From a checkpoint of a small transformer trained on Wikipedia: width 512, rotary positions.
MLP neurons of a small language model. Each row is named by its layer, matrix (gate and up: input weights) and neuron, and shows model dimensions 266-329. Each number is 200 + 20 x the weight over its row's rms, rounded and kept within 0 to 999. A neuron's up and down rows have the sign that makes its largest values positive.
A block is one neuron, or neurons of one layer that tend to fire together. After each block is what it responds to, as a language model described it from the Wikipedia text at the highest values.

L6.gate110,175,190,189,184,217,232,214,182,210,193,192,213,205,204,183,209,186,219,193,168,187,186,222,174,193,195,220,225,206,187,224,228,202,200,163,188,188,206,221,193,195,199,181,218,196,189,229,189,195,207,180,226,198,194,182,194,200,197,191,191,242,196,193,185
L6.up110,194,201,208,201,214,189,204,217,204,192,170,186,156,220,196,173,224,189,174,202,180,222,195,177,214,190,201,199,213,157,225,196,223,201,218,183,179,187,198,215,200,193,214,189,180,179,188,203,187,160,162,235,183,198,183,218,173,229,230,198,193,176,147,245
L6.gate117,204,176,183,189,226,217,200,212,178,192,161,214,190,175,171,218,204,201,195,187,176,236,201,207,193,192,176,219,199,180,183,194,206,197,217,183,188,210,235,198,202,215,228,219,217,207,215,218,183,211,206,186,205,194,221,186,185,246,195,219,180,200,166,181
L6.up117,211,214,188,197,170,186,208,211,200,199,202,162,208,158,250,196,188,200,201,138,206,204,192,197,209,204,182,199,184,200,220,201,212,204,210,174,202,178,222,152,238,168,164,165,212,221,181,170,215,212,181,217,219,203,226,212,147,189,214,156,184,217,251,196
L6.gate140,202,207,226,192,178,223,180,209,196,173,206,205,219,193,205,194,186,198,170,176,200,223,190,182,195,160,203,191,194,208,199,195,193,188,202,205,189,190,168,205,178,222,223,177,191,185,192,172,195,191,227,200,221,225,217,219,217,184,229,187,188,219,195,233
L6.up140,203,215,205,188,202,232,207,174,215,204,214,191,207,216,178,157,206,209,200,208,178,217,182,152,202,182,171,207,213,212,177,200,217,186,202,206,203,171,209,195,207,202,187,210,226,198,191,201,213,224,225,223,223,159,190,218,209,188,201,234,162,197,200,209
L6.gate253,245,204,248,193,178,215,196,208,233,191,180,197,159,200,200,187,197,214,236,196,204,159,210,190,196,210,222,238,191,233,198,223,200,185,224,213,225,169,226,205,196,186,179,219,169,171,182,170,176,218,230,189,178,199,188,152,253,188,198,202,173,169,199,241
L6.up253,174,221,179,227,211,224,167,222,171,196,215,161,184,138,232,177,204,194,215,190,191,179,184,210,215,206,191,209,249,193,196,185,199,228,196,216,217,219,187,226,193,197,248,209,156,202,168,225,185,201,216,197,194,199,234,195,197,185,213,188,190,227,186,160
L6.gate277,223,213,187,214,197,214,206,212,195,183,208,222,238,223,219,204,211,207,178,195,188,189,179,199,204,248,214,207,177,216,178,162,222,163,214,201,197,207,190,180,199,195,215,212,189,199,176,237,190,211,232,189,228,174,196,182,193,215,192,218,225,206,176,218
L6.up277,227,230,192,220,197,222,211,210,188,218,196,253,213,190,214,193,173,191,188,174,198,218,180,179,198,222,205,204,197,226,186,168,167,171,208,196,183,174,236,219,221,191,195,204,199,191,183,205,208,221,201,242,233,241,175,208,214,175,189,249,227,191,188,225
L6.gate369,218,207,175,223,190,203,232,200,178,175,163,211,207,192,191,207,173,202,199,227,190,175,195,182,236,156,169,193,212,183,197,193,201,177,218,199,197,228,204,239,207,189,221,222,185,209,169,207,191,216,179,206,209,219,175,176,205,158,208,213,194,208,159,216
L6.up369,208,190,197,202,217,176,199,196,234,216,204,240,168,197,198,197,200,214,197,240,205,216,180,181,244,197,232,167,182,153,203,164,249,200,206,208,166,196,228,210,188,198,195,219,212,182,202,224,192,224,193,194,218,171,170,210,237,165,197,211,215,211,173,215
L6.gate391,221,180,214,212,234,201,213,194,192,243,183,198,180,208,235,199,220,214,188,197,196,181,193,185,209,207,230,203,206,196,231,188,224,232,177,202,194,181,170,197,202,176,225,188,172,192,205,208,171,179,188,204,184,227,206,179,206,188,191,181,181,211,156,235
L6.up391,202,207,198,194,220,192,205,185,182,201,200,200,220,233,190,220,193,197,216,194,209,183,155,169,189,196,194,186,172,214,220,208,198,243,230,195,226,224,197,198,242,227,195,199,173,196,171,219,228,161,234,202,177,205,231,141,210,198,196,232,187,180,195,241
L6.gate483,219,166,212,242,214,192,213,195,191,190,185,186,235,174,238,216,227,222,200,189,245,208,183,175,214,230,209,153,203,214,187,191,211,152,241,164,167,187,196,208,158,219,247,197,225,189,181,227,191,206,204,226,203,177,187,212,208,193,236,209,199,194,148,213
L6.up483,218,194,167,183,212,221,199,207,177,188,247,211,232,196,185,176,211,221,177,199,208,220,185,191,177,166,208,198,158,212,239,163,251,184,193,201,184,210,163,199,195,209,184,191,206,195,223,206,196,164,201,211,237,197,171,190,210,225,171,232,176,216,184,205
L6.gate520,232,197,181,201,189,210,215,187,220,157,175,190,181,198,208,197,200,216,205,207,166,228,223,217,222,213,204,211,200,180,216,169,191,181,219,175,223,156,188,244,194,203,219,209,174,223,200,216,181,203,216,192,200,205,225,197,227,213,164,222,187,228,214,172
L6.up520,217,214,181,173,184,210,176,200,195,211,190,220,199,204,215,180,175,188,223,200,219,217,220,210,253,177,195,202,220,209,240,182,154,194,234,192,190,199,194,221,206,195,202,232,193,194,203,211,213,212,174,224,219,214,230,196,221,170,189,221,195,170,192,173
L6.gate525,174,201,178,205,235,158,197,179,200,185,149,182,181,165,211,170,194,212,170,203,224,209,203,181,181,208,228,217,209,185,202,205,197,161,181,205,201,197,198,231,232,177,189,215,208,193,193,199,187,182,182,174,219,174,209,214,199,224,202,199,201,214,197,167
L6.up525,206,205,134,219,186,203,197,198,197,207,203,194,177,192,225,240,202,161,213,199,203,236,186,180,223,183,198,182,208,187,205,188,199,165,150,208,227,224,199,208,239,194,186,179,236,181,189,182,197,188,189,181,209,164,211,195,188,169,210,209,190,198,162,195
L6.gate728,174,207,176,237,170,212,198,206,225,187,203,221,203,208,190,179,231,201,200,215,216,191,178,191,211,196,192,203,199,212,212,187,214,171,197,214,152,186,220,206,199,184,174,215,180,198,207,209,193,208,226,231,193,156,187,193,209,181,191,217,206,193,173,190
L6.up728,197,171,186,213,184,200,226,187,193,174,198,213,175,203,204,209,203,202,186,214,208,210,180,159,246,201,189,214,217,204,222,206,207,155,199,168,176,172,186,237,229,198,198,179,241,172,199,233,171,208,220,207,229,173,214,199,204,188,195,192,194,198,171,214
L6.gate850,182,164,204,193,226,190,170,177,202,173,172,218,175,186,203,198,184,193,177,195,185,233,206,187,194,202,198,176,228,188,216,185,184,199,219,197,163,227,238,191,185,227,189,202,170,187,166,218,242,169,195,178,198,190,188,188,185,192,229,181,180,195,254,187
L6.up850,205,195,205,189,254,233,197,184,187,166,190,225,159,165,203,195,186,199,208,164,207,217,199,161,198,224,178,208,219,203,240,172,175,204,182,204,178,197,172,197,199,209,157,199,166,185,190,226,223,185,212,155,218,160,198,188,209,181,223,177,177,190,238,203
L6.gate856,203,221,196,228,230,207,194,185,183,180,221,203,211,171,212,171,221,205,186,177,219,227,158,197,174,231,221,213,177,193,181,191,225,212,205,216,167,178,202,196,186,191,222,192,202,231,193,213,180,187,178,195,244,210,208,203,192,200,182,178,173,210,198,156
L6.up856,191,166,174,231,211,211,232,216,211,206,211,214,228,186,202,207,198,175,197,236,234,191,193,206,217,202,180,196,190,194,189,160,204,220,182,196,154,192,195,228,191,171,192,205,202,178,161,236,176,209,176,203,212,182,206,208,195,253,201,222,181,207,173,163
L6.gate1068,205,218,161,234,214,193,210,190,201,178,211,221,217,198,169,207,186,207,176,233,186,196,170,209,190,236,173,207,184,183,199,161,211,177,180,252,199,210,205,196,201,225,196,217,207,189,205,216,217,208,214,225,176,232,212,212,207,207,194,161,190,205,165,174
L6.up1068,191,142,171,182,189,219,196,203,179,196,190,169,215,207,192,228,223,189,186,195,209,188,199,198,204,189,192,194,202,193,186,202,213,189,192,172,187,175,219,223,218,212,186,203,223,256,191,226,178,220,200,187,233,200,189,222,206,203,207,205,201,189,192,225
L6.gate1237,192,198,183,192,177,208,215,172,202,185,220,209,220,212,231,191,172,210,202,200,226,207,192,217,245,205,201,188,196,182,191,181,174,172,187,218,209,215,205,214,218,217,197,224,198,196,180,204,199,193,188,142,197,200,195,203,203,205,178,187,215,214,170,188
L6.up1237,224,194,181,194,181,201,170,171,211,226,180,236,181,187,207,193,242,198,229,184,168,231,183,174,183,198,198,198,206,211,180,190,205,189,200,202,202,222,186,177,181,211,187,178,200,159,180,206,181,179,209,195,178,174,189,223,177,172,199,208,159,164,168,247
L6.gate1329,194,200,197,164,241,200,194,196,211,197,207,174,227,188,234,200,212,219,212,188,203,211,169,232,167,185,189,157,172,227,172,193,210,163,207,211,199,205,218,185,205,218,188,192,161,201,195,231,215,179,176,201,224,218,148,208,232,240,228,188,191,175,201,191
L6.up1329,211,192,175,195,198,212,231,196,155,214,218,163,211,175,185,203,173,226,204,235,176,210,174,205,197,213,194,187,178,206,246,231,227,212,252,203,243,218,197,215,234,213,177,211,186,197,206,190,207,148,240,211,225,197,198,204,189,200,184,201,177,187,163,214
Comma after sentence subject

L8.gate1278,190,201,227,196,203,202,170,172,199,163,192,208,241,199,224,225,209,205,207,218,185,188,180,202,173,178,210,206,191,214,193,207,232,200,245,249,179,220,192,190,185,194,182,182,215,177,184,247,223,166,202,174,212,175,208,200,154,212,180,195,211,215,193,203
L8.up1278,174,208,212,221,218,215,201,170,220,210,222,182,209,188,185,179,192,194,197,211,191,179,192,190,201,199,205,193,215,203,210,214,214,186,198,223,203,170,191,196,196,192,236,204,191,200,178,175,182,200,204,248,201,228,167,191,193,180,227,200,170,202,222,220
Appositive after person names

L5.gate297,196,193,193,193,205,222,216,176,200,159,194,220,214,192,195,227,227,199,226,223,230,234,200,194,211,190,205,217,179,219,200,208,213,188,239,198,194,198,170,214,195,182,193,187,229,201,170,214,207,196,206,216,236,153,193,240,184,173,182,193,179,245,132,201
L5.up297,165,193,206,182,208,190,216,157,210,170,211,218,196,193,191,187,189,232,201,200,201,192,187,187,183,186,192,176,201,209,194,202,237,196,237,212,208,212,177,209,163,208,199,226,179,199,203,188,193,157,185,231,202,189,182,206,146,189,185,183,193,188,183,214
L5.gate298,227,198,198,198,196,212,186,222,208,167,229,237,230,207,218,194,223,221,176,186,222,239,222,188,188,176,210,166,209,214,206,207,218,188,202,176,225,217,176,203,169,201,193,182,189,173,180,230,197,188,173,235,192,204,192,233,192,189,229,210,201,215,192,209
L5.up298,198,173,212,210,217,124,247,156,196,225,238,233,219,186,214,185,192,216,207,199,206,188,207,186,232,236,208,185,179,195,209,183,208,192,226,192,224,196,182,201,212,199,221,190,209,209,172,209,236,202,204,210,186,221,201,189,230,237,214,232,209,202,179,226
L5.gate370,231,204,195,212,179,225,172,226,239,147,195,195,175,190,212,202,181,212,188,223,226,193,185,226,219,219,202,192,195,181,208,181,210,180,224,205,241,187,208,226,188,210,165,203,183,214,195,214,177,214,211,193,200,184,190,226,199,211,203,195,203,188,188,223
L5.up370,169,238,211,196,183,186,166,194,213,203,189,164,159,212,214,227,183,231,192,195,201,264,202,203,194,207,184,210,190,213,217,206,222,173,187,218,210,205,194,243,217,181,183,177,224,221,186,214,170,234,229,205,215,228,189,222,235,183,228,181,196,214,181,190
L5.gate559,175,194,179,223,175,200,202,182,204,205,185,217,186,196,215,225,191,237,180,180,186,186,207,188,200,179,209,187,170,161,220,188,229,181,220,203,198,180,207,217,206,196,206,180,194,202,214,205,177,208,153,204,200,181,195,215,206,200,205,191,210,194,161,217
L5.up559,188,211,191,187,200,223,202,195,179,192,167,218,204,193,234,223,168,207,202,198,221,219,191,202,206,175,173,205,192,199,232,196,215,170,208,192,149,190,201,207,194,212,192,207,185,167,208,233,203,200,203,210,189,177,199,176,197,160,180,207,195,166,206,227
Appositive-opening punctuation

L6.gate26,201,207,228,186,173,190,178,213,184,167,216,224,213,221,208,205,206,197,201,252,215,184,260,185,193,182,198,205,181,217,192,221,173,206,213,189,203,197,190,198,194,229,239,225,166,211,183,193,183,196,222,193,199,230,207,200,217,197,165,183,202,191,213,214
L6.up26,200,200,226,203,194,207,206,218,194,188,201,192,171,206,191,180,205,205,188,178,188,205,196,199,207,180,201,191,147,204,185,214,204,214,219,223,180,189,146,207,209,197,181,185,183,222,187,196,209,168,165,174,192,201,219,185,191,200,163,203,212,188,224,216
L6.gate80,193,231,209,159,201,192,239,217,211,222,194,216,196,193,192,161,181,170,190,190,229,157,208,181,173,206,226,211,152,210,178,206,188,161,238,186,169,174,182,196,191,198,183,188,233,196,178,178,197,169,148,172,193,237,214,205,192,220,212,179,193,208,205,217
L6.up80,192,203,150,205,208,205,218,190,188,210,214,190,191,205,200,170,204,207,205,223,216,202,209,217,178,180,212,208,189,202,178,205,193,164,221,183,162,182,194,190,214,200,201,231,239,190,168,197,192,194,190,217,193,220,206,190,160,170,185,209,185,217,173,202
L6.gate124,243,188,213,237,178,201,199,214,212,179,188,185,182,217,225,167,193,205,226,171,210,221,167,207,172,173,201,186,181,239,173,212,197,207,159,202,200,241,198,196,218,206,191,176,194,191,230,223,217,195,232,211,216,207,205,188,214,216,201,207,206,186,180,197
L6.up124,195,209,216,200,205,215,229,218,210,174,195,211,192,220,155,188,213,203,235,168,205,224,180,209,165,156,222,208,188,229,211,207,199,184,173,203,195,213,186,208,209,192,220,182,236,185,204,224,156,188,226,210,251,200,214,182,225,189,180,214,185,174,174,196
L6.gate145,193,224,181,176,198,208,182,193,190,217,233,212,171,171,216,202,203,179,237,194,225,186,184,178,202,225,185,192,214,194,180,222,220,237,185,227,203,164,164,179,202,209,170,234,186,185,191,189,220,173,227,217,186,195,219,208,221,204,196,195,195,203,210,177
L6.up145,205,182,215,222,193,183,179,202,178,201,200,219,236,191,199,202,223,175,216,194,171,199,182,214,211,177,166,189,188,185,194,241,166,191,188,216,155,171,174,200,188,248,235,183,180,193,204,170,189,198,190,193,210,177,211,193,171,215,190,204,190,185,191,241
L6.gate191,241,202,216,178,196,196,196,199,181,167,194,169,229,214,199,189,223,231,209,205,205,197,242,230,197,167,212,226,182,209,195,222,188,215,231,179,207,232,192,196,181,201,200,203,209,197,186,195,192,179,202,181,206,214,236,195,187,232,198,222,188,237,210,224
L6.up191,203,185,176,161,222,214,225,183,199,174,217,171,223,176,196,190,190,205,245,202,198,164,176,178,217,205,216,146,185,207,178,189,200,214,204,221,196,138,206,213,239,208,181,237,231,196,197,185,214,181,185,191,155,196,196,184,216,225,195,177,198,193,192,192
L6.gate206,237,211,207,192,191,182,204,179,222,221,198,232,203,233,243,193,176,182,166,185,191,173,209,197,214,203,244,187,191,225,207,189,205,174,201,217,157,211,222,197,217,183,216,205,216,192,207,173,183,197,224,181,192,214,221,187,206,165,228,205,195,211,166,227
L6.up206,213,214,200,196,199,226,229,195,188,181,206,205,212,199,216,189,186,214,153,189,197,173,222,186,214,190,223,228,211,218,205,195,195,217,205,149,173,211,251,220,188,218,212,219,145,196,167,185,208,174,181,198,199,206,217,209,230,201,229,209,211,221,179,239
L6.gate232,202,227,192,186,196,182,212,248,240,195,221,240,217,197,225,245,206,233,193,208,211,170,225,216,179,223,206,186,196,227,183,197,194,191,206,184,150,171,185,183,188,230,182,165,178,246,208,181,201,170,238,225,199,167,205,231,211,211,215,218,203,187,211,205
L6.up232,183,182,187,171,197,208,206,201,183,211,208,177,233,230,192,183,208,206,186,170,209,220,192,209,151,187,220,225,183,167,222,200,232,220,203,162,192,231,209,185,184,200,223,237,188,188,204,199,209,181,195,178,168,187,164,190,225,193,209,183,171,200,210,220
L6.gate295,210,194,199,215,207,197,238,195,149,205,184,180,209,214,198,200,196,198,209,196,204,211,177,221,198,168,217,206,183,210,213,178,158,204,164,180,226,216,207,195,186,193,209,189,177,227,162,180,188,215,183,222,226,175,186,233,236,191,164,208,166,204,186,158
L6.up295,192,176,193,244,182,203,202,191,199,172,225,181,200,222,201,177,182,208,187,206,195,200,198,204,219,200,217,187,199,186,186,207,197,159,220,193,171,211,208,203,191,182,203,218,183,188,192,209,164,192,202,194,228,170,139,211,190,216,173,203,184,210,209,216
L6.gate319,232,226,186,218,233,204,184,190,207,192,189,199,200,178,202,168,196,204,199,211,206,180,202,218,181,171,183,198,186,193,173,233,202,208,237,199,204,206,175,185,185,209,205,190,160,206,210,212,213,179,193,222,239,180,151,181,163,211,177,188,221,235,220,205
L6.up319,197,221,195,232,226,203,164,217,208,208,192,195,186,189,179,161,188,205,186,171,189,156,185,208,195,190,190,203,202,196,178,205,192,199,191,193,227,181,212,231,228,215,229,225,190,235,174,192,208,206,209,218,200,217,144,200,198,194,189,206,198,181,210,179
L6.gate492,192,238,200,203,185,201,229,204,183,215,165,225,204,215,231,203,205,243,167,206,225,150,177,198,215,179,207,202,206,203,204,205,167,213,232,189,170,213,190,184,226,184,193,220,199,191,223,200,214,203,176,198,231,233,204,228,223,187,192,260,217,212,242,204
L6.up492,174,174,188,231,184,183,169,149,221,185,213,195,209,176,224,214,210,214,213,178,171,200,212,171,176,161,218,213,215,204,175,191,214,216,245,191,203,184,199,203,210,231,204,205,216,182,214,193,203,178,216,232,244,229,220,219,223,182,226,186,193,170,231,215
L6.gate679,219,189,211,199,227,238,204,230,217,186,186,192,205,189,200,222,221,215,207,189,210,187,245,197,191,209,196,164,176,208,213,214,203,190,225,191,208,232,228,160,209,180,217,184,188,204,179,204,201,159,265,209,209,217,179,188,203,202,208,224,218,184,190,223
L6.up679,192,216,212,191,193,203,215,186,215,225,247,201,225,204,226,188,187,181,170,182,165,210,196,230,185,197,198,155,224,238,189,192,179,206,160,184,195,190,234,241,201,203,173,213,242,200,188,213,191,189,224,189,219,152,247,204,203,210,204,224,190,189,181,183
L6.gate1121,194,202,186,230,240,205,199,187,193,197,218,216,232,167,221,211,204,164,211,215,238,205,185,195,202,211,189,222,206,246,224,195,215,173,204,218,218,187,167,203,186,216,203,196,196,194,202,219,215,176,197,205,218,213,182,192,208,198,224,227,231,184,173,200
L6.up1121,208,208,215,200,191,181,151,226,196,217,171,176,183,198,162,230,178,220,244,190,195,147,217,205,183,173,207,173,180,174,210,209,206,186,171,200,173,202,214,172,238,209,195,205,234,209,178,184,228,179,213,192,215,185,207,185,208,210,177,204,177,189,203,190
L6.gate1125,198,178,186,208,222,188,186,190,171,166,209,147,216,202,184,233,195,220,180,210,185,221,215,203,210,177,192,197,188,181,164,213,170,192,198,180,173,185,175,230,216,251,212,182,174,201,221,185,198,221,181,209,205,198,204,216,230,208,216,214,198,200,239,196
L6.up1125,185,177,251,204,234,158,173,206,212,199,207,160,191,171,237,197,205,209,225,216,195,173,213,210,209,168,218,162,218,217,197,227,201,169,173,219,234,193,195,249,212,200,200,178,218,198,228,207,232,220,200,202,200,208,184,206,213,195,192,231,197,188,229,193
L6.gate1151,223,172,214,196,232,235,206,159,178,228,181,218,247,193,204,163,209,221,212,189,205,191,154,198,221,222,176,169,214,191,224,202,208,196,223,193,181,210,173,210,209,183,200,218,210,227,195,217,186,191,192,198,208,243,169,184,197,196,199,235,215,175,225,213
L6.up1151,218,222,190,224,207,211,200,170,197,203,181,228,201,232,197,188,215,211,215,206,190,200,198,187,236,209,182,172,195,230,182,233,198,206,213,205,195,199,182,202,207,218,213,217,207,204,209,242,191,194,229,212,242,211,211,187,202,219,167,238,264,164,199,214
L6.gate1244,202,224,238,185,213,201,178,193,210,168,219,212,167,206,187,161,222,218,185,197,183,196,230,225,201,198,215,172,208,206,181,251,164,231,192,209,221,217,195,195,199,168,184,192,220,203,209,215,226,232,175,168,171,198,181,197,182,202,183,152,198,221,207,212
L6.up1244,203,197,161,231,209,182,207,190,210,195,175,227,226,215,189,202,226,226,230,176,188,186,199,160,206,213,189,186,202,210,202,200,222,194,213,225,176,160,171,197,200,158,194,206,246,201,213,199,221,223,239,204,211,233,192,147,209,186,230,213,233,182,174,225
L6.gate1297,201,229,168,179,188,222,201,238,175,182,225,209,209,204,190,247,178,177,192,208,220,191,188,204,175,190,203,209,200,175,177,207,201,172,196,196,206,148,170,198,217,162,221,211,199,209,237,233,195,199,211,194,146,140,243,204,223,183,166,190,209,259,203,203
L6.up1297,189,237,174,175,191,221,194,221,198,216,187,218,206,209,179,169,201,187,207,188,164,206,195,179,188,225,186,214,181,213,198,221,210,217,228,165,177,194,177,200,199,234,229,203,226,181,188,219,208,198,165,220,168,146,171,199,220,202,184,143,198,221,225,231
Clause-ending comma

L5.gate159,203,172,248,203,189,203,228,219,226,195,165,251,179,210,182,180,175,232,237,154,215,173,183,220,198,205,235,203,159,237,185,225,157,223,203,189,186,204,214,143,225,206,191,245,174,188,174,192,189,193,203,168,245,179,214,212,168,168,200,212,231,173,223,240
L5.up159,193,221,192,213,217,223,236,197,172,211,238,196,202,176,197,186,212,178,225,153,207,192,215,234,191,201,195,203,175,208,219,232,200,198,211,194,200,189,197,184,208,199,182,188,197,214,180,210,200,176,235,187,230,211,200,180,207,204,157,198,176,195,222,207
L5.gate329,206,204,194,198,182,203,215,225,187,190,235,213,202,213,166,211,173,205,202,189,201,206,162,224,206,195,226,190,215,205,171,201,196,180,205,171,186,178,171,152,206,202,196,209,194,207,194,210,192,186,220,230,225,254,222,226,220,187,194,207,173,209,186,238
L5.up329,184,180,198,188,206,235,215,225,171,187,208,226,223,210,196,192,213,190,199,192,182,174,180,198,180,243,189,186,203,189,222,219,184,227,178,193,183,185,213,196,201,180,201,233,196,207,190,169,194,212,197,199,201,199,187,214,194,172,209,245,218,190,180,197
L5.gate539,222,213,207,225,208,203,218,223,196,191,214,191,195,210,170,217,200,210,215,153,244,202,207,207,191,205,216,178,180,221,176,186,188,227,170,192,205,180,163,197,249,190,200,187,213,203,211,173,197,160,197,208,236,191,235,211,219,200,219,213,192,213,208,211
L5.up539,222,161,172,198,185,218,196,202,193,176,209,216,226,169,177,210,196,212,222,205,221,183,217,195,196,223,203,213,208,210,208,185,182,238,180,195,206,161,189,165,234,209,196,207,222,214,242,199,211,155,201,206,209,206,212,228,213,187,212,218,194,240,214,215
L5.gate876,199,220,170,208,201,214,212,189,204,225,222,174,202,231,186,203,212,227,203,198,231,216,201,188,210,247,221,167,180,214,214,207,170,223,193,181,192,221,180,200,187,197,199,240,187,209,146,208,216,204,226,223,215,157,209,192,210,181,203,217,180,217,233,196
L5.up876,210,243,174,210,194,230,212,181,221,206,173,198,200,178,222,219,211,233,203,185,220,206,191,190,182,223,175,191,151,202,194,181,195,228,201,183,169,223,218,184,230,212,225,187,225,190,167,191,196,193,175,216,208,221,189,224,191,191,214,227,205,196,189,227
List-item separators